MLP neurons of a small language model. Each row is named by its layer, matrix (up: input weights) and neuron, and shows model dimensions 0-191. Each number is 128 + 24 x the weight over its row's rms, rounded and kept within 0 to 255. Numbers have three digits each.
Before each neuron's rows, "fires in" lists the words (lower case) most often at its 100 highest values on Wikipedia text that the model never trained on.

fires in: "and", "they", "was", "were", "but"
L9.up596:094141111135120138159155129083135114101116139144144134117136147153147151125099114128126089066133155129118148116125090145165130122122106117139166144103113080110173114096136119128102138124151085132179155118084137072100089138116115134144108135120099138121088158125141131116151151128161125108191119108119129148097099198129140112179116125100104140138130149082120181127094097093111107134122120169169100142154106152112168123119104119116091119157186104113096120141126147129162089140139134171132144138138126172124140123146136146148139140119114117125106156122105107113101152140174157131

fires in: "to", "financial"
L6.up211:154189111123162165141099143156125093117161150132155124152164140105147141144160177130152086124131116104140101119123108103136141077111130140151077079131096101131143156122114139140121160159109123134111140119143103121148097130157092125159099169130133130107097148152132101084108096125159109118147092124145146120096138086123090156153145115111134141135121127103101138103110120128100113158122076109129173131119095156081147128105150120126081133149151169160143134118142147143168167126119104117075175113118167132112127082145168150097111147122107093117153134120126141133156112108112140169

fires in: "he", "it", "she", "but", "by"
L6.up368:117132120134158137140147113111160096142120158181144145138118119113148148115125132131088130135158195101104141142143110160161134161144135145120131152122136142089082133121124103145136060130121145120110131089156157135125143124126112135084135150135101144135133146113146142117138143076142105162136108130128112182098160109121154112167123132087089152152114146114152148115111127130147150102087124132161117110081074104138193162086124099149152099108125105154114119099153122149115122098105136189100085082118094150153162114126126172135100143148090144116125151126147099102104103139120110130

fires in: "to", "not", "30", "out"
L3.up95:145160118172118117144084166108126155101108151118123076110119156097147114175129109172121133159129110083146153138126134193104139094112121146132176098123103127121099169081144114145150103147098131156102140129134121150143130124129114136105131135141153110167121162101161123145141128105126132100165140144148115130139126141125080117121123149112104111144162167145125111116122128133128101097142113088132121118109084103167119138116081141135139133167129121133131151126115130155101114122100107149061107133157107132165114151158164086185147134130091126147087105112135190142126175151141079131

fires in: "a", "by"
L6.up676:126115075077125103089170155103156156116145106120123149139122145136052200117123158128136122126110135066118155130108106090170084168109087118164118141134150089168113110162113114182116139141129132099128146130129150120121109143117085077114138134117116139156137112144116135152112111126101129162124151132140108139162143152148118114129120172102098143111127110139128127121135110098128116146160169114125136157120106143132091112153123118137154121138101102123105150116135120178118078099134169136158134125134164088119122138146114151148132117150084129162157110127149181094131165095125110127

fires in: "to", "by", "the"
L7.up350:112102115116131097106100130166118140109140119128098128161131118118187165142188098091126097097107148126133148148132128165133114136111164123144149115128150134116142115176132140100116097148127105156131144089139150117114082098142113129121141131094113111127147128117131116174147143128150111142162168123144099131103145112119161125168091162110159143147126170172177088155082138097140089137157147108117137132108125142096139093080120159135105127146075171165148132115112129156127125115135068123134164157127130114114115139170127114121119132197071108095123123108142128123134135146174105130

fires in: "an", "another"
L9.up694:105148130108094127122118086178144127088130095108144116103128154111127081165131143122129120160139100108109148115134108130130105126128132156095095148112092092131146107144126128150122057153121137113126090125143114152131140144132087147112110090144108197127144146113141129142152124108141098161138129160143145132172146154152118132159082054134147112145148103156131104130086164151159104103142131132108152107115116137157123158123200142127098142120144112118154098136109123114119116140131143121130170136096095153180140105080129165144144152125151159103130130115159177093128100087148133149

fires in: "was", "is"
L9.up696:160099157142132147144120134142135122147117083132133113127132115130097135149142092188152055115153131178116148085117111098088144118106131123085117115130156121116169140145114143117146149136128166145144120107163127085147123117132109118093152117115139134111144086104140114113080144132128117124120158163083105115140109114160124072134166139124131126167141148107140130125111131114157117096162106149108110119101110163135136119157144182140148147089074131162130123148140105132107124150090141117134110157198192089127094151100116108143134143116136130120138142159132137119155189161152099117

fires in: "is", "are", "in", "at", "be"
L6.up257:179113127165170143136096169146098083115129184071122125109127113143097114101129118165145113111160074195094132061183122144122127116141138155114119148126133139126109130126151133136141120131188165149144160112125112081106109098134132119141137136138090157139126120138117113144128136090115096144080127137129118127157099139114109138169138138138139094114153108101115172092105129120119095119095112147155094101127108110135118152135126151100115128133110140155128128168114150126106140160148157103083140179132114134143131122134091116109127069107119136127174168102142132128144127130101126089

fires in: "two", "three", "four", "five", "several", "full"
L9.up323:115157159123149146134093125130129152113173154127131098144123153105126171138145135115119065078120135145139139129169070154096057130160145101123127148175126137174135145134123107161194095103126124146168143156120127127145129122137115121109140139075113106117130120150127110109156098153117106142147171125123165103124100130145099133127109106084125109107097107110144126137135109154119096111164104153074153088115119122140144106123151176163139139146160118128127146123081075120153119138171139149108125165128099124165173149130099145132135128140116113141141130126119166136133132114086102170

fires in: "s", "the", "of"
L3.up640:110148124137109080066156173120115095176089086145112102152134179161097172103142107152144133113131147127152139150143114106104151079132115193115130125140127113093133123120165128125119145141127105134085136124117120118104115118105136131154095121124107149134121098086138136118129157119135166175103170105121130111119123120087116132164145148138115094179136097131122092140141138093112122174094130089132144155124107151124116125117098109157115127111166132132102140127159125091110166141130124140115054144126165153119123128142112145156137120194127090169087131138148164124120113135101120106

fires in: "the", "that", "it", "which", "he", "who"
L10.up383:119098114104093142110103119087120133112106146130123133156137145130134131114146070127163121164089119149139130171148166085142140115153147094141146158136143095096135138067143157129151136140108151176129173160138107115117130121096096102133073159140126112133134141125115159098154132110151131100103150091129124127114149121154125137121090104120097154175112106165071164110146156137169076155114162148124129135163111103128150123131119123111135129147159124147066128129095164119160158135127105189123114098130153097118141147174122107101124150132107148108109112155160157099112151143107135155

fires in: "in"
L10.up85:167119133129120161104111134130132122126109124128178131141129143147111132121115122140150147127115088136130110116132132162114112151107165122150104151155144109098124132137141112129131097091112110133116155154138150116110147116099141119149121127095128172090152164088131150107172117082092120142174124131108147106171143141140101107150127111090155174090155143064133136119120144142162128129108122151146147118136114167078137099162126154165101099079122165075114101163143148149155141150108147110093122162135125177121164135113121150084108134178164138140131128118063098117121165126096175097

fires in: "of", "to", "in", "for", "and"
L5.up227:119101123138124121099124164118151138151132141124170132127135124134109153137143106127157133153164090105133082146128195111106087113149162135141127160130131118128096150166123147157113171146146132095155096140166119097144097124133128103127112146107132122150136163107137136139114119099145128164159136075084127088150134093109131158134092173128124132157111111087112129105142107105167121124136108103129084084117177168117137142097120145158133096126132186146151124101101141103149127134125163107073119162082120144156155154127143130141111125167088149086121126143128126120134109105096170067

fires in: "an"
L10.up440:088085136120086161097160097123176140186126112144134120154108165159139148098138112144112151100161119154137058118127132106136095156077106112127143109149087087149122132140112163138111134095096107128142100117110160161143150119146082116099091123144138148132153120156126095124144136111149089124128116125120133128123127084113106107108164080119106095141139151073145156149135143138147139104116130123160134124128125172141143122110172143093125117125118126122144138126106138156110105171105065141101123136106132138141135154123162160174162191114128151137138127105174115125149101106154115116

fires in: "was", "were", "is"
L3.up760:138152113144111154122108115124115122123142129117150122098142139204157119123121097142120098113113138113130144110116169133124091087156133094125104136140114103112141077134104139126139121106129114136110157115113136124118124109127140116128119143135069134136161105142115072152147113163152067115128109106103133175155133148195113107185097157125107167107099137126134150107120095087119127110104172149104156135168156160120140134120140144113098093047145154136126169156101156107138139101133151136156133138114169155149085126136098128132136110135123131135096188137146127115107144123174165127

fires in: "is", "was", "which", "that", "only", "have"
L3.up271:151127153105170142117120186150154064103109127107121129120120131116162109147114140119123117106174149123126147179102134111107159127128153173119133117159164089177086168141136147132154130151120108106145156155093110115095106158133117156112153123095107080149140131103110108091138110143133128142113136140106119103162119118166115132156107104093127123074134127126094149134154109120113107130108159075158149151153104137100154162184122106091136087109143142098100161096138082146114142128123176131071110128135153133163148159118162102108084134147141134120116129130130150141129129125133137095

fires in: "it", "band", "her", "film", "club"
L6.up24:079097104143157113122154114109080185088123097089181157150140151132138139113163124089170157159110131162114134110143166173151119146154149097118087100159116113138108114159146145113118108118144136119154124087161085125101132106152085138130122117108114165154104123136094122161126130149112133150118160118119146132168120106147097128098117118111117158113128085147088142077149144093191097098091161141099114153076093115140138112138147129139136131116108120150113173143169092124134130114150112135142127154108144112142148134103120086157117123136127146133144116143115154114108151136122168099

fires in: "and", "of", "or"
L9.up638:145096129138141142084150132139118095132136155078153122164160148106157158126141105127082109140124159141137117097097144115103149121099148126134163120143130133113117139146124128168099117102110133150139142145112190120109097126131135127159130126141091132096118105092155149179150103113165079123158135141124085116128099133135110126140142173150064101168111119113128150158087083111107137091097136136154088121125102142160095133107138138138139140098143135132092142109104150107130115148101136081119124124095182161137170129127173110121123157131072161124159159132132151102141165090158107096

fires in: "that", "where", "which", "although", "while", "though"
L3.up193:168110092153116172111139122128145117106087097144118157115142134123130158114142144144122145105119173117126136115174126139149111133148121146160135169086138134141129109107134145135108090143122130181120122120089167140097133104101108154122128125143107144164122177116124126167097139120178166129100117101118157146132128104097152128110107111156160128094134130154136088067075163115114098170111114140175121130153075071105098134092123113117157149159179145120159117121127097135139106117125082139125149117170132184137147113101106127126138089148130141137159124122179142118144107136104142103

fires in: "an"
L10.up121:126098106154085125140135098117112168086100097127118131141099137090137147159126123101130081128138160172132142111148113154148113089114136103141136099127129135122112155147080093122169097129156112076143105117158121163097164139128078125117105145088150103151122138121124105117151170111139113153133101142160092139105132119127139131125132139106115104152136141149095144128137128154169122096110168146085151100114142117127105147109162138093144167169136166114161154101144104104142096151148100136138149129075138169171142138121117162124135173172137131149110119145175125083167127093148090134

fires in: "it", "item", "this"
L3.up346:143119131152110126131148118136151115161147160138120081084136130112148176162153109073148175122149151149091116101142158127141095115131106137129116139138127127112120105137135098101174129136126139119126110095114126126096110085174112118114142140115139171162145092115126132145123087108123129142143141148128114130126128088107101127156125175119104138129131109107088175145097073104154136152110116181047135148094103089134132138097109082113133156147115094127133139148158121182096139138153105153131127136127147156150114159116099068133122119146134142134167118141180129161092158148129111114

fires in: "to", "for", "in", "and", "on", "are"
L10.up415:131103114147116130104067144136133154103148172099125139104126134093169081159206130108139138086172125155140126115172114071092140131144130122135138183132118137113122148120141123148147139120154169115156155116121139144111111133122137107112095144093095116129155146119149120117173123091155124146142129158141131125101141117147116134119116151073125143145163127134107114134083179109144127087097101098116082138149113099172112133107111107113097110114160125129118137084099116108118098144121136125137112163148155111097169135144129133161142160141085188153117131166144120120099169097122110132

fires in: "in", "of", "near", "to"
L6.up261:135128069181139117137119147095131146121142184065155149168117128146150131144082108144116154145137093114145142144113113115114129139137112127144162104133121146167132122155107144118153118145159147154137129166133136169134145112134100117083149137123108122115145129155091099131098094133126090147132129071132152107139162106124109158115147163169171135120144122124107113110102134162146107175128090088149129180092159172109119127125147128120116126155052136141134092107105120148098128159107144125106082104123103136111139114100149133155121104183129129100125146135120130113189112114147160119

fires in: "be", "been", "not", "was", "is", "being"
L10.up101:174119118133107138160106094132180157099124156112134105136146101120147134102153080128107150091127125149136145125153166123098118131116110132139109164136136099117150124137157133140179131117134146132116132174113146121150109118165134083127117151135111124130145093139171122124082111122125082126136090119111129097113128150154112101098128136100140154128128176155120144144137128112159096119104076160076142132078130093148117206105091137144133118127142090182141108147126122130092128163120098171124107126118145152107133066096127114126094168106156123110142093160145175114110136108116120164

fires in: "was", "also", "is", "originally", "initially"
L7.up371:163142125111108100158123113115126134137131141110111150172148118138123118074089131150148120093132120142059121126137122116126147135121156120122153112111144147153141128197154173103101110125124063133129111163127166120106148100155119098078125146126161126099128109139138128098152144094134091105108109108151145154109133135148170142156142165126123105117106173122103134142091119126104098143114169133131091158126099110079140172158114146108136130164116120159114170137154132113099153122089147117165118163178094130178133155166177117142149123124148089102128096141119103116105121148127156132

fires in: "an", "however", "most", "more"
L5.up523:176132106150104095150137109117177101121087120161083121084107143101104160109137091104125123121119154138136158115138136137134147086111158151133121128133135169133127150116138132103167109136132177112082101136104169129146162149099104143137109099092146157146122140148117144124172152135125144117120145110142095106129097136106126100151109128095154122172122130143115117166187144132144085172140152087064119142137134146120103113134101113140125160095126152110140116161102101114130093110157086145149129111148101163170125118154088158131110140140119185158133152150113118095150083126095111121

fires in: "an"
L7.up402:146078137134105112161154120132122126094086093140107133094124123136136163144096110070124125110088122126124105151138139117123136127142141095155104124163118110119121165116093151159114118119089127120136099157123139134146145146158106132149122127143109137105104155102129086132105178106091134137117094137161128140164115101153100134152147107089114116106155123099147147194079136152150108155115137096121117121165144187123136144132101142109129095139146152131127145141096118114094096119163143113103159162161107159141090103075136139142137212132121112128135177157154159090151105136134155127

fires in: "it", "she", "he"
L7.up269:127135138138134125125139107135191102141111096122133118139130134095045133106178156129127063153127158152102087129128128136103101157128118153143144189136159159149096127115128140082137110137140108155139163097155137094123112106160148094085165129137102137148154112124137111103101124101105173142135103123141070150134111085075129125143124154145115127140099108135133128121133140102146129135141131139111110150112096063114114152111175152145115120131135105128146159162138166140151162130145103100100122108156147130137112083116147102117132098149159106133108149092121116109141130129174165098

fires in: "is", "he", "has", "was", "died"
L5.up433:151164124148105156130144142144155120131143140135132075101109150122115144121080103162117106109124118175087114138182128120120080115134167121139112111103154149132093132192139167130142159105150095160126100093099096113100117115111088143110125096123105142123130151132136076115062146095126143121152067151122125131131136118153153121119166123158108122128167128120131152138093158111137106135119136131137086178112142153138173152153171107128156115093118164148120118163124134143111141176091116138128124111136087120153172145111129171135136124106102143126100109135105093140084119141089131118

fires in: "a"
L6.up229:141118087152142126141140167179142096117098131080110139097128134112149171125095163130151110155151174106129163113124112086117129129138096124145143137128100087125154156125088113161171123149145110102180154118147128138177139139115086078090171088090127161135163130100119138090140127119131119120126102096188104143148128134174116127128117113136111103114120137152131135129123112113143133130063129101155094175115113164184146110115102122128159134146140117088118141114096121096099120144112153144127070134130172143167130119105114112138119143151166134128139132127127084154104129119118134115

fires in: "her", "it", "he", "there", "she", "experience"
L3.up298:115154131146129146110127112122139131135128105141139086097158158186139163129129128135132187141134146129112110103146110159124135132120131121146100150145151150137090138131063078092126106138102142144111145113076156107165133108140081132126099124143091176105142187135083116105152120136135117164146113125155097143104157135102128060146130138141128150164128099106099143141153132114170148097081115134107140134126136133150182115137148131122126070123112117124151155167135114146136144160123125149081139100151130131099098142152102090134167108157109141114107121082109159126140081131122170134

fires in: "of", "other", "and", "any"
L6.up559:085131155123136120129149127090123152159124139115167127120124147135133115142150143163154118111149109132115120121137145071102097106161128092134124081157137129142103138104135135096147106118125136093134116121114116126088109139159100098098137119059132152161138119140134135117148123104168125159127144124156087118119125166147123115140151153130132122172179103075131109135088120133199095112154118133114158155156123144156152099111100112058153157164121149121134189096107124076147127133143133153108140129165122149144116126107143153162148108126102112078122080072109150107144131123137152127

fires in: "in", "that", "this", "which", "what", "when"
L5.up278:130102121144117105107122148149132109141124152116120133120082138086144138122185143100144144106148137149162156157110116121139123153111113155105136132156103146106123149160149153125163163151145126135146117110090071133084126146139151126101160195154091134138142146120131143111117150139112114090133085142156098150065157137086148107107103108090109158139128138100127098113149174131154096113111126165144109176123104113136114097129111108150105125148176116120129111133129087135127118109095132139083167077182154143159112106103106089110162129128156150165126142097159145137157123159126145111

fires in: "to", "on", "as"
L6.up275:147132134147136105142131189151141088164110135121129129119105140147159109110156142138109169122134093132086157145120135104147113124126094167090128150126125117154106164172155120125093102181136102181169140111100122148132122087153116123119073114140188098119140137140136141106121148090161123129164097161149133136124106113082099136114150096126120155120168105140103143146125137123142133133131135098108090075118146106145095132130143131119150114163139118104140112157100091150130126129098133136071135170105098117106149159143146178168135111168136137144115107142096126081145123174137085109

fires in: "the", "an", "main"
L6.up710:098137111116143114129150104156114147128182120131121138128160146086153130106150124126118171130158084142098147141157124135149104111139147144130113133111167127150148136177076118127144086142104119105098125101112088104121135116159138118141146112116131143117136111162143112124160179142154105153077049151129135085169130115141112110106094147145177131119092122145096113127133179133131137099122110126120145141090131155116117143118119166128092118084111131125096138154123044154101156128089130113178153081148144150140115127117110151171147134161147119106149123143145125104174130127148107138

fires in: "it", "which"
L5.up642:144156127089099083137127154141153106148169136105111136152109136098127117136151152151160164136188166107135135161135111156157110111155142149067141109155143120083105131106110146071100064158132113132120144109131155110130134102102106081118110113131122137144122133126125144197131128101112109088122135159142111126106149136072134131142149135136104130152102105155141166139134112121193147139122110164112108106115136171105163113132076130148144121151108091138087160130128117126089120098150101167133132112160143148150141103100116169139108128136123133130124154153119105144163131119142127182

fires in: "and", "they", "she", "he"
L9.up508:148120114170154141134161123124133148149144133112121068094123103171094159157166121132169124126128106132143146102113110125142142139142127147129132133127115113124115141145130166135101097133120153172114146121150116099172134085153090107100093099130148149145125126117107155139082123092097084140172129108119127132091163146115122142112162144136147146133102105114084149085119108089135124134114140149085101111142113122074120120126114160144119121135168124165161121141107114097131099103132129115117100124119094087133132135166143137149162149119094144133207194135176139082149163143158130164

fires in: "was", "were", "are", "is", "final", "died"
L3.up403:095139137150118134131090122133143115109142100116172124109149172106113130122170148161133139168101137090129126134141161155109111135102134084144149150101151064130133168143167152100175167154157156124171129103144109092132099130144148132112099109155110114143147137081099157162158140150135119139114090099127119119169108133150150124117147148149070122114127156091131144084085116111132110147105140159092111128134120119101099136088140141143111105115125096147151141091143098144114139132135166134131132094146098111165155120166133136161142123136085151132093160162099119127114135194149112094

fires in: "is", "later", "was", "when", "it"
L6.up70:136117138140139137128156119158138078151102149103128179155112129155140122108147146090105118122144132128132096139115111140146130110154156164116102151117146137172137139116170077088156091135160114126144138164168147123134113135129130147103095111141135123139099140116103117147159088097089151174173117181120106133128122114117148108126163166090097144125158083135152135150112145116146067096114161126077122098146109128122142150122096122141141133102094084171129182136129078136084172130163127137119113077125119106127124119123102107160108149145101153148099109149116122099142143123087138138

fires in: "an", "career"
L6.up654:161116139136089140116130111091115161109115158133129159124141123153112111115176136087122125100144078144129184144130120111116143107145136126171151163100155105103113128106152128147101099114109116115138126182122111124112165169129079137139155128098117159152110123121076126106158153113159117092126167115132110136136132102176105094178103078135156140167115150162156128138197120118186114159124138107150127110101134135115126137122136107108144117133118119115170153124086117118130123148138090178122134122120129175142149134103081074117107177157117141121117115113132133093114127129117108166

fires in: "is", "are", "were", "be", "was", "has"
L9.up103:151142133134147154126117144117150135154140143111104169154173133140124111092149153137130072147125084154077163132146145139097138109148092110118091176104133112086120130140145121117138105145125086104173135133131144115055167151162110143151119172114092135090139058127118141115127092088102189134114098132175118181118128162139121109141123121101136134114131128123143128122095135120112130106141126126116143115141100109136124160153091142114126164127162121150109137126101131122075145147147148176117122149103130163188112123134135110100117088101120121130140118146131169127094117108128135178

fires in: "to", "under", "told"
L10.up753:139154156104109128115113093107121111170113125161136143164135132139110135133152141140094115121137133143102123119146123110114083127112130149144106149158137115104119116138159130108122212140110121112187121167145163169153129144150097128135121134102103143111167130157131090122109145066153131118145127092118125158110108119107116128158123088162158181127139127099144104093129181164143097131142055097104132145100123111137077109166119139132121134163135116140129140165093110115134134116145099130084120130136159141103191138085101102154156123157135115109147103126111105133112145097089101152

fires in: "and", "in"
L9.up327:157184110127142112123091100155129161128143123147136128149106179112126141135126155124124106128091125115088091169122100150121096150118136144109119159106098145100099167129196121138149130158149186148132126156141134108176089139139126127157143121114133170111125126116172124140131115113145143122111096108135159109119137091103088091135126143143156131127116153085136120105089127164128126113158105137118149106133125144158160128123138136123129157118102113106114150112168143147152082118160129121129106159186151109146108090119121121172127123096072048168105145159115134113141087106111126104

fires in: "and", "of", "from", "with", "in"
L5.up194:142102100113131154098125169155128142117080144106117127116147160137153112055103115149119102137148155133102151117136093061092105166117133106144143116151117139148116161102116118156112105146145171128164135141136095091143140143132107108163104122146128113132148157095157150114149141143128140146136128085141131124120122102105170107119130142138118146153131124113091115123125170141155125130141112102129133135180127137170128108107113119115196089133091148083137148104088060165129114122120121162078102141164176109172159111138121127127109117161134175149116146112137153104110148156103117111

fires in: "the", "early", "late", "in", "present", "mid"
L7.up624:111125116129143129145130092174136141129143096101111153169158067132160161124135175140177145082134101189106153119131165125083138098139171095126145091085123138129133124166121140115091149160123097105154177099122124137103118133127143135167132139113100108116096125113091124170145108140153135110117114122116130141149082148180142173112096135117130151125122164167074075139130113130128148152135136148142122123104129116082134105085106138122134116096156172100118103137140071140130135139150162132129118113110129143119166101105130133152157158146133145153124118138128085125144098135166132140

fires in: "to", "the", "not"
L3.up487:158129149176150125116133139168119129080146155116131145116109118134118061127104128096139085162125152112162184104112136120106113137112126129137126095133115115121139140099112141119118133123131089131156114132154103139097200124112132157123124153109091145166128089124126086109146122107174092101107125123134111108144128122103097133124197103111096172154144085153125122108126140120154128137090128169136125142129110135190138147137152136131145159078136093111121083106111119132135103072127146156139119171105145125129156135140127097143118153172119165078142125105130071101123145140155142135

fires in: "the", "s"
L6.up178:095159130119142090122132116127115143108155137141158111123188098132162138122101142144128150117092147129099101119162124125159103095120121106136122147152106138126081121126140138112081111118116126148099131182099149142181122116154119127144094117140106164149141094110139117142078160091115145116143111118123161149078134116153114168152114096135116145135175130110141146133148090154131091144133122122132149100091154180151128121111124164124108158157105116149057084159127098131136065148088111146132113103113121117151155110117102080173125157149135143117140145171164125121140142124127170092

fires in: "in"
L10.up321:152127124117128136135108122145126143131079131071108169132133136117112136137090071143134143112128084123146133123131115133125100088123133132159076135112146069134087122133141123153117151109146148127181127126154149112129180159157116097124101157125130150146149083088123146126137113129175096124130116142134116139149148080155161090131111175085112146138107141141117148088128121090104113132137101155140128134077111119147129151117093133107116104080134136110096130125093106118117146148152112147104157137110138150186148144126189127086172090124129185166118149163128150149133123096131141157

fires in: "it", "which", "and", "that"
L7.up738:138121121108126114139149167133160135140128144124147201160103142094125153142151107085138130101140120174116105132124148111187151137153150121128154152090131125125098160161140163135124128124130147125166108136131106154108119152149093105070117137105143145155133114087135154148116145143159134109113146143093162122123177104124148138106091143084082124145137110127108131089128156158149072114116114128179128150091103144109151117064115123165159081101121125142130162117114119116102134124125160168120138098158166149140101094109124116153100118159105145105158106134142109095151126102111130076

fires in: "to", "of", "in"
L10.up654:161157138151133154130105104124125125099139149116127143139121141127131134146117134153117116107146146148172139114173172134129128124077169134140118120111117136129111137107144125103170109145105131162162146162110137144161121160131089113113086120149088124105094127131106142113102136109120126128113132103139167099135166148174118095110132144118095137109134162122149135132105193140163098111148116088097144150110152127082117162131117140121140165097057132113116145139071185111121116148124133081113143157118157127130167117155163113092114096157070102116102180146089130137157149171102117120

fires in: "to", "not", "they", "he"
L7.up11:176128151143109112135131168104175152143145148096125147121143137158178125151150126164097137166156129175126130108164209105105102139072129121142090108125180158078145138132086139136107142127130125127149130172079136134109112138162107146130082175135122109113110101145121131095144122113092084089117134118138084144100132120175169119087154113128109135133134112132119111130169160121167096139118115107089135142142181096124136155127138122111133147161148136118134134098127119127130135123128182131120141153128130110127133101115087114133129142136119151129105126115140126070134090099164141139

fires in: "on", "during", "born", "from", "in", "at"
L6.up237:141146125120145114130126142140137159127105140177108125166121148081139137145128122139105138078149121126119148123106124134158130142096144124126117153135144158120128119187137120113099123164097160152125112122133147149167145115138118118158122136132171156115181149082180133151122111104125138107160101105142161135111136124127106092171122117134133138154134179184136103102114193108129111121079096123129120140145109147134134125138152162053161103079095105129132109096094075124102127117102128104072148138126146151107124059113085148110140149129158153134129115131112153110114117136116083114

fires in: "for", "by", "with", "all", "to"
L10.up434:121173152099173113116108148116162111126139093123144158117104148151142144094109154112122111101143162125107139130143137147098102113097119147140138175149096164115149146150133122169100138131164111073169114146097161171139094134130140094177105103104162097134137115136150098158146096105131131103163113121134138145088141119143115093133176133127146148158115159098098153050134111103122142092075114132128137158140107146152084103079155142103144120134164146113141111130059130124121112084125121144120123144114148143153165135142126103165136106134094123111116103128132125114119131085154125130

fires in: "as", "at", "from", "under", "with"
L3.up162:150124130150127161109057140146158117109148179117146141106113168169126155103107160123163079069111125153094137149158127119139126131158134089125134110146113086120125147151118153154086139163137159150172114129135106122101149171146130130147143123144099138135135147138131089121106116105089117124102123096130113128127117143121115095161101107164107162114166077143108096132177100070140132134114133138142116151136162148116130115179123103124087140116121137094085147131137107148140114124135129110079078126150156153150134109139123113092144185152114128167142125123157129132097143112111105168

fires in: "or", "and", "orca"
L3.up693:117121093144143144099129154150122135124162145156088077083133198124101159142101099142155119106161112133143113082120163143133155126102134108153122124107120113159111134110150136146128169135083136118075085128125115078113176117158162112130135177164119125108138176133150123122132124110197115156130160131145154092110126102129121074135156095122135147137131109093151108092124139141167115131125122140122099105098113116093118166116090111115127118147145157137118097156094144124105073144139142097128099096150126146125125150094093120130120153167118133149135109142167128126122098097164139131

fires in: "the", "his"
L3.up47:107157111141139103148143099131143120111103094092136103150166122095159140125169141120139128137160144099092122132081108125063158106107127112104174108094158100109135138134113147162102144167120118119144166075153086165096152134133146151125146122131138160129114159123086153128143097116149092101123132116109112141149140137150123118132053144114094135149139079176143128127137138094164092156142138124123121127126122123113125095113122088156141131140144159115132130138142135162143161094160122098133165126114101134143103147153109151142155145173125155148106152114169096092080130074141116155

fires in: "as", "s", "the", "if", "how"
L3.up216:150091112140149136082153149131140117053120152136138152143153163135155120092171104198143154139160151144105129187174117128107151120113132175122129108119114133159112172149142157107094100140144164096111140148131112093123111137151082120107098061127102114121147143133113146148109171103157143107152140109099142136100099091123142124111144138127121137148134101087165150114130121124161135126133132129141114092146112131147102088153103128133152108105102127136063132106141086144111160110155144137088119105106166124104107137116126134134105132175166146107125152130129143112166139133100140145

fires in: "in"
L10.up249:151139137149133133123112117132153171146141113115114166128138128129078125142121105186133081139084111161120124116133159116115106064127096157085136134080129152169144123124122112147146164168139138165186149123166102123097142168116118095145112135114130099125136130167108106119147145105094104138124093116140101135126138119159148152129138147090159129124147138130094109117106116120090145161130079155137140108119118148131136154121145143116164105101133157111080094099085082187134117131093143154108149116107104114129132156177132125148162109169101143119084124095104156130103162146136151158